MLP neurons of a small language model. Each row is named by its layer, matrix (up: input weights) and neuron, and shows model dimensions 128-223. Each number is 128 + 32 x the weight over its row's rms, rounded and kept within 0 to 255. Numbers have three digits each.
A block is one neuron, or neurons of one layer that tend to fire together. Before each block is what it responds to, as a language model described it from the Wikipedia text at the highest values.

Responds to: Structured list/table entry keys. Tokens starting a new line in infobox "- Field:" lists or table rows, like Area code, Label, Height, year digits.
L4.up607:160115165097154113052105109121154189151092162141179066123151113123130106127093061121120090109100103104089111097133143107105170103113062055106135155128064157168097089096145112110113104089140136179112145116162145129143147105072130132155137111103137177099193122152164112146114152121106123159

Responds to: Attributive adjective position. Adjectives or participles placed between a determiner and its noun, often word-final pieces, e.g. a reduced rent, an increased risk, Cochabamba-based club.
L5.up42:125128114172098117104055200137086166137133087136072089045165078129141106091138119117089121124154179102158165172091108098168148157101142125187117132103161110109176077126138072122094135140109153093094149138139181152169143131141156140170117134124137115165200108148125158083097148089102086096
L5.up57:122148130137128175146124139106104143152160147158175112117155139152121144121086157142095122149140143141139134136148102063082107158106163133110091125141104148174139107147124086175150137113105137088074077144132126088112134098133161184144093158168085094112209131101148051198069136119099095177
L5.up59:100198110153147134090131140112124131154154102127070090118125087125102101113145078173178146085110121103155099151097172137137136116151130140169121096151119137101132108202077129112128171083107128113086083168185114132139137100138119135114156167125149197141176118115087158092113134108137085177
L5.up536:093118146128152136132121149097151136147088155104157112092147161149124149058121150114068108117099081088101163076134099167165157152108076116154131118192127159101155137168067156155112149043116092108084095104155107142144121128120097106106152147145128159090169138121085088100113104102105099149
L5.up545:154164133185164111131142137101124192116175082113108180073159137185087113145131082143108061108131117105227148083194074128106123079102059141160094119163093127125110136165122193086148097079112086099130135237150143144150116118175130136118145114128127098137160189178082096147156127144125085148
L5.up728:116080172119120098097113128130116181134179134115146151070134124127146199133132079182143074135146096090172107161132099136103120148136090132163079111136154153098218104160097101071142158150090123103111131158109114152085241124129149124130066089116090138150146086120124104102127094116116077141
L5.up798:112140105159184126143108120114139206130136098150090132106135123098097152101095153174112148031211107129090121192080136147104137144113135207146089153098067135115150102188087084091151065115113110114129140177164122110173108095197184113194131134084119150156110128133197148122046075126078089163
L5.up888:084124129184115115137147125140143172093175149118095162141154121087185123093126063164063057070180070076132165101108128159124162134044129128103091106167181172171133123158175132074118131116142140147120123186135228074108099145099170161144113131116083145161115123154161069124081100087063075180

Responds to: Infobox field labels. Field-name words in structured lists and tables that come right before a colon or pipe, such as Elevation, Binomial name, Sources, Born, and column headers like Score, Year, Season.
L2.up184:135138182082201106122147130072165112161121082141157100148151143145111143179107165131096151166172129078159118151116137111098124077130084155121111091135197103098133140158126104048134116114146112130159138112189137107150124075148111154138172138101100097150089174112132102070164090145104141100
L2.up309:145123174117065157130139101135140114166186101184071091166130106184149137138113166149138140159181215065124124117143095169139147104189119090118169137140155091154119118107104155098129097091128112116111114074106153183107142106091143149096108156097131171108076173114096142130163107114112116074
L2.up360:105174199068093091085088159136099107108159107094059091150120091115132140104135138153119099096131139101123115110128092116108136136112178173101089184198131151073155136104069126110161117163199072145155151101201103095130118091116129103132157101125091135074147082132089140107134095108114122153
L2.up474:101076194057138136091178124107170103076180137157090125109105147097125150207158103188137123180121083107128162107129157101146137058124118107121081115137113140144177116132165080125122130122163146166132155132172150105139150080108099092154132143079157140161145102102109135061179104139102116133
L2.up620:137128091048105135084124202100127150093172127109145110141131120088141208159118096118091107135151062169119073155122154133141191109135167099100121144151150118106118122118157087158145135041116168138188143113182144114130142162154092147085131205114171140147138166114124119097132137061160172145
L2.up692:061115092082140119154120125148175123166137125124066095188083080106104141089089164187149084115120104117167111147179186168123132120188147187082104156163101170138150129130112126123180148137102146105163142105151119152131132135057133086097172120150172088116145115092074115111145083157193119142
L2.up750:160149145148160081125119175077149153105165104123107076158098127108114098133095121110071147130128112115196153089137062112087141144164157112105177174118149190169146101114069141104124120055113123157138083127118161122124135137154077091204155146069095131124095101147079131111160128066111118149
L2.up753:138162109123142188156144112152180120124185136129085127147146204091124139126093103118156119097148130122169162144081150051151128117226149101143140114126107138115121141119127144095079144151178087127141184095132151079171091111096094085123110150126146144149155146185133156148180117135142125149

Responds to: Biography subject before verb. Last token of a sentence's subject, just before its main verb in biographical articles: pronouns he, she, who, "also", or a name's final piece (Marz, Cohen).
L5.up82:150110109127107117111069125095130154105145156099110122101139173144132182168120177113136150147110109124163163135103130118092192078086112118113218132125095123129107093103129108132193093069072086050122100042064104101100094154158153148133154131141151140201115172119117123127142178129121125106
L5.up276:134147136050046083149128185084129178168174060204113126113121122179129121107118118118134163116099098105114143071130165082013161127084116161123110121133161127144110125076108117168154105089092118086162089152139109136089186143133130173080155116096169122127123176094145132106136189135130101075
L5.up341:103096131177153143113112160086141108128117163109181131093131201185043153111143145102176114151077142114167133096072217112142115123074138116073145123110163119112111101105118102098191120092151127142144123161167125135100079130135103118131090154120101182118091133110133095134160094164149116141
L5.up360:135102185180116137174116166099113121148142207126110142154063193113101123119097160099189090098148167057121143155143093142094122045110118133115174135152067076102093106038131141097087080130062110140145125205136142136081127131093158137111154142157183120123157113076139118160155131131089119125
L5.up451:152143125099137191164161135094144143116156126145196143102166135092116149130109126156100117086047155115151156138096132076109149097131109149151143103124184144093125136112153066160157100115086110077101107123169068173122088105123123112133101076160148115163095130134112146150145159089124114118
L5.up579:157125100137035116099132143061084175156169182095106146156119153212121116105069125145148056144142150110127142110093116151135117124128124149151075126108099061136165168147185171151126101141139138155118130152162124121112138094093128103099091159154103120109102128108171122138139174156085120152
L5.up700:171063166130134147155124157110130145104166151185142110176140156163135153178120103098058155099151189111133142117118153143127163160084141132130146099133120157119162141125191179110229134098110104145138089091060171126101102144090129128127134143139117156170169145222117039114173104117089109086
L5.up764:139080140123142185095051121084139158150175191063134125163132146138180139144131163127070076135117095108110137085125148147152107094055103156138134096098111095129138164128120130190105176143120199099105108142120139160119059098121139172097114088102153126151199159131158148111149120088130146102

Responds to: Clause-opening subject/infinitive marker. Words that open a new verb phrase: infinitive "to" after trying, managed, unlikely; sentence-initial "It/He/She"; relative "who/that/which".
L2.up13:106074155101113197151085112081181107183173119128160121195102070157205151121156178135122103106122120158163142160142149144150146110101126066086129132169106100090157100102122161152129097130106098130151103079113076106099178131114150176143139155172127106046183129132136174133132120143129155098
L2.up50:114144122134067127112091176125170146146076121173138145109113125083168132134170120181132152085161159099137173125154124070137115082141191090141135100169114116095196160131154107150169109174104081111118130126096086126205108097137111080145120130088120170151130091113071147142154159139122103181
L2.up149:109083198107098111141096125151163129167131119198109132089163134156084119162141083106137144128083084059128123150109062122153132125158126156142155159155190152155133150086149136118109148070167091110069149128123135067124062129075105068098151139161080112105104187124160081177186177133074107162
L2.up267:095114079113056069130106115158141152123095140109083147152114193115117128137074093138120161166217126110074129138157068106144117184146123101107083152156138150105102084119178148121144097084110154149118119162156174094121179172145185100164101127118108174047125137079110175154126112153130144165
L2.up269:100131195139099179137153168157103133157110144091116130092112093136145074109224171140067144115160032180110165111121123120165135109114153139126174088148122125095098136131162118088127080126156169162133138089141128102163102099115144064154097136177064156066151078181145154162102107150125129094
L2.up456:111176135142101118114147161130051098145155182107157162118129132118098121126093142151089135109169145102125158113183135139148094165141153122134105171107140125135098111060132099187153098081146094178128206107158127147130099119133233130108160125150071125118120069106139095130122100099099156084
L2.up768:103141091127086165130159170054079090145120089085171187145152169112115119143138097088108168189130111160082155101143113077155135089221115158105127068108148108080098134143111152100184128146090158162120176025124110122149142138147102074144140203124168101128107131074097106135169146113132132136
L2.up879:144133068132134118107130109081120108122139087073170163125117136192022082077138166160124144078164082102098198139103125124109122176113116178126164141156126124062144086125097152088148138053096092139081133129142132091152125168147109076136121136158154138132111129129098122122172103146167113107

Responds to: Subject pronouns before verbs. Subject pronouns and relative pronouns (it, he, she, who, which) that open a clause after a period or comma, in encyclopedic text where a verb like was follows.
L4.up143:162148162073125173110109149089166165135162092084135190168124070112086119075083148118139159166116141078150173119117120117117155125160114090164149051136125124114110152083137103140124117175071122152193111112153104171098134122145077093101160112124125124167124128163146098155118175160141109085

Responds to: Digits within numbers. Single digit tokens inside multi-digit numbers in tables, lists and dates, often the tens or decade digit, e.g. 1 in 10, 19'8'8, 20'1'1.
L5.up35:194138094106196141145181138169155085113133146200130074063086145131146119119199124092110093073175116126132192122097109078143103109081176144170129142109158118153164100128164139074117100096145151137186114109135138181148163100143080121109147057114138121125149136124078096157111144124131096110
L5.up184:095168161118100081105068193098112113106160127144158148101095163124154050145164192076107100174124142141163159198162100128124133193140089093077188172205100132175131107099124149064167203134134113130134103154101141059180096102151145084101113159127117168155143136113152068148143081087131119101
L5.up210:121143133097125112138131124079183129117127177095101132142179095155141111092139091130136097122112166066108142136125102105159150158141132127128131168118165100122111133107193111056098095070134151188133152129228075117129161085146113157144150157048172068111156136148089158115103170143072163137
L5.up227:091141199143124105118138104115116056128114077125171155106098190161100118140110096133171113146116107097193170141109130158116137139093101088077126190136085188138168130089155160131077120096145120161143138139146125147099136173159136096167101130139067124154136092145127120084094123160111154130
L5.up288:150121130106160081084072154098152127087165081107116147115204151111113073120122112123213138144164098117158142117081157089129098153144067152159124154164121111103100164112176116113138166102106111105099158140083107127093095118104175153149091152147139115112166170145120177174099149054155106195
L5.up639:190130131028147133152116140109146108135159138093132114136060126144146099124164103124106104091121083168137077157140144200136187130170095068159152150145123133066163073095150080079121171065166085061134155129126156103151093118180105101136126145065041089121156094122117158138123133138127132111
L5.up752:091087169188084100025167121092146151122167130126140127144142143075119145131096146104071079119191120123135132082131095142128139106118172162070117159112121193142147100085162122069157172088176121114125154118149141098111141141127148083127075175095126153137142067102122145111171121113134158150
L5.up765:204181111096137088131174154133181113165158159137158093179121134123122047195103110159181091098125112152052123145150087126153209170083114112115110109153136132116159129114135150090098090099095105127101107097175155137096114105083098143097127124081079152098099163153130137116092108156198082112

Responds to: Adjective-forming suffix pieces. Word-final suffix pieces that turn a stem into an adjective before a noun, such as -al (eventual, mutual, mental), -ic, -an, or a compound hyphen (full-length).
L2.up39:111135134125113190118095119191129121161123118103104176150132080075124086155171132189156134082144175137074093150101104087169101119120133170122123121173170125102169108131134145094207096122173167100105120159120129216127123095132117169236105098132124162113144128121080124117139148110117194129
L2.up45:145154144139128164114121176122171116177151116125145184112165115129160095172102129165139113125102143142096091180139092120134102102131145105097178100110145120125135025192156118098114121113099189125152147153111098152174108069122149130141126161097135150124148145145109122179115175113091167186
L2.up334:080158117137099121124146160116087100133096157110144143080160078146134141152137087146140091168085064075140121130102162124123191107115142147150144071137157170134126160138146122176132116108095189124178065130050131093131097091135129169109139135149114157116112120123149118124177139053113169171
L2.up402:148135170089110158112065130107188130153120107143168177145131102067119148165151069148083108154124114131128129088136137085069074113150096110168117140159124114080118078125153161084149139132147084079180079148088115195119149137144106111163195158158099125112153127105166160169126124123101162109
L2.up468:116115114101219132091139149113180125151168108118152100091093114164117074098169146122148155122114140152207156112116181131123128123115144182131106137145148119138185090153149071095086178107089127100098099068177139123120157157147089182101175185120076134154144101179077104135133097110169127108
L2.up522:118118145171139085117130165172097125118117096154124151073139131108123156169132147048181136109150183159135122141132091089104066137109141086149142116107159109085184104175148115164093090092168104162168154176113063126129083099100149158106098111102151173117138164140103167124158081166051179123
L2.up605:167113147116132146172116125174095161145179142103128146177101087056093132134168121131179143133190126110138126147127077118113116090062139134116116088150105094156140160164135098067139168120132105132128131178160152093133170148099119154124112149142118157125179108104094209121160134108104172128
L2.up872:143114164151117130108127169191121072162126111097114101167109136132140141096128122108081148108159124142130148146118078123069130153102082096114152115125179150120131143143169129122142136152122117093150172142141174179144130107128116131143135165141123120132134099135162117109105068147113160159

Responds to: Pre-noun modifier position. Tokens that complete a determiner or modifier before an upcoming noun, such as the oldest, the outgoing, a number of, the third highest.
L4.up653:097173156083136133095127200126145166175104084134142122085142099124114059081108098112089141075094116133134135127089124139160127117157161184173137130164170138117189129151119125120099187077097153132131135125140164135156153110191152176128118153158149134124160085149086106106103139101115100157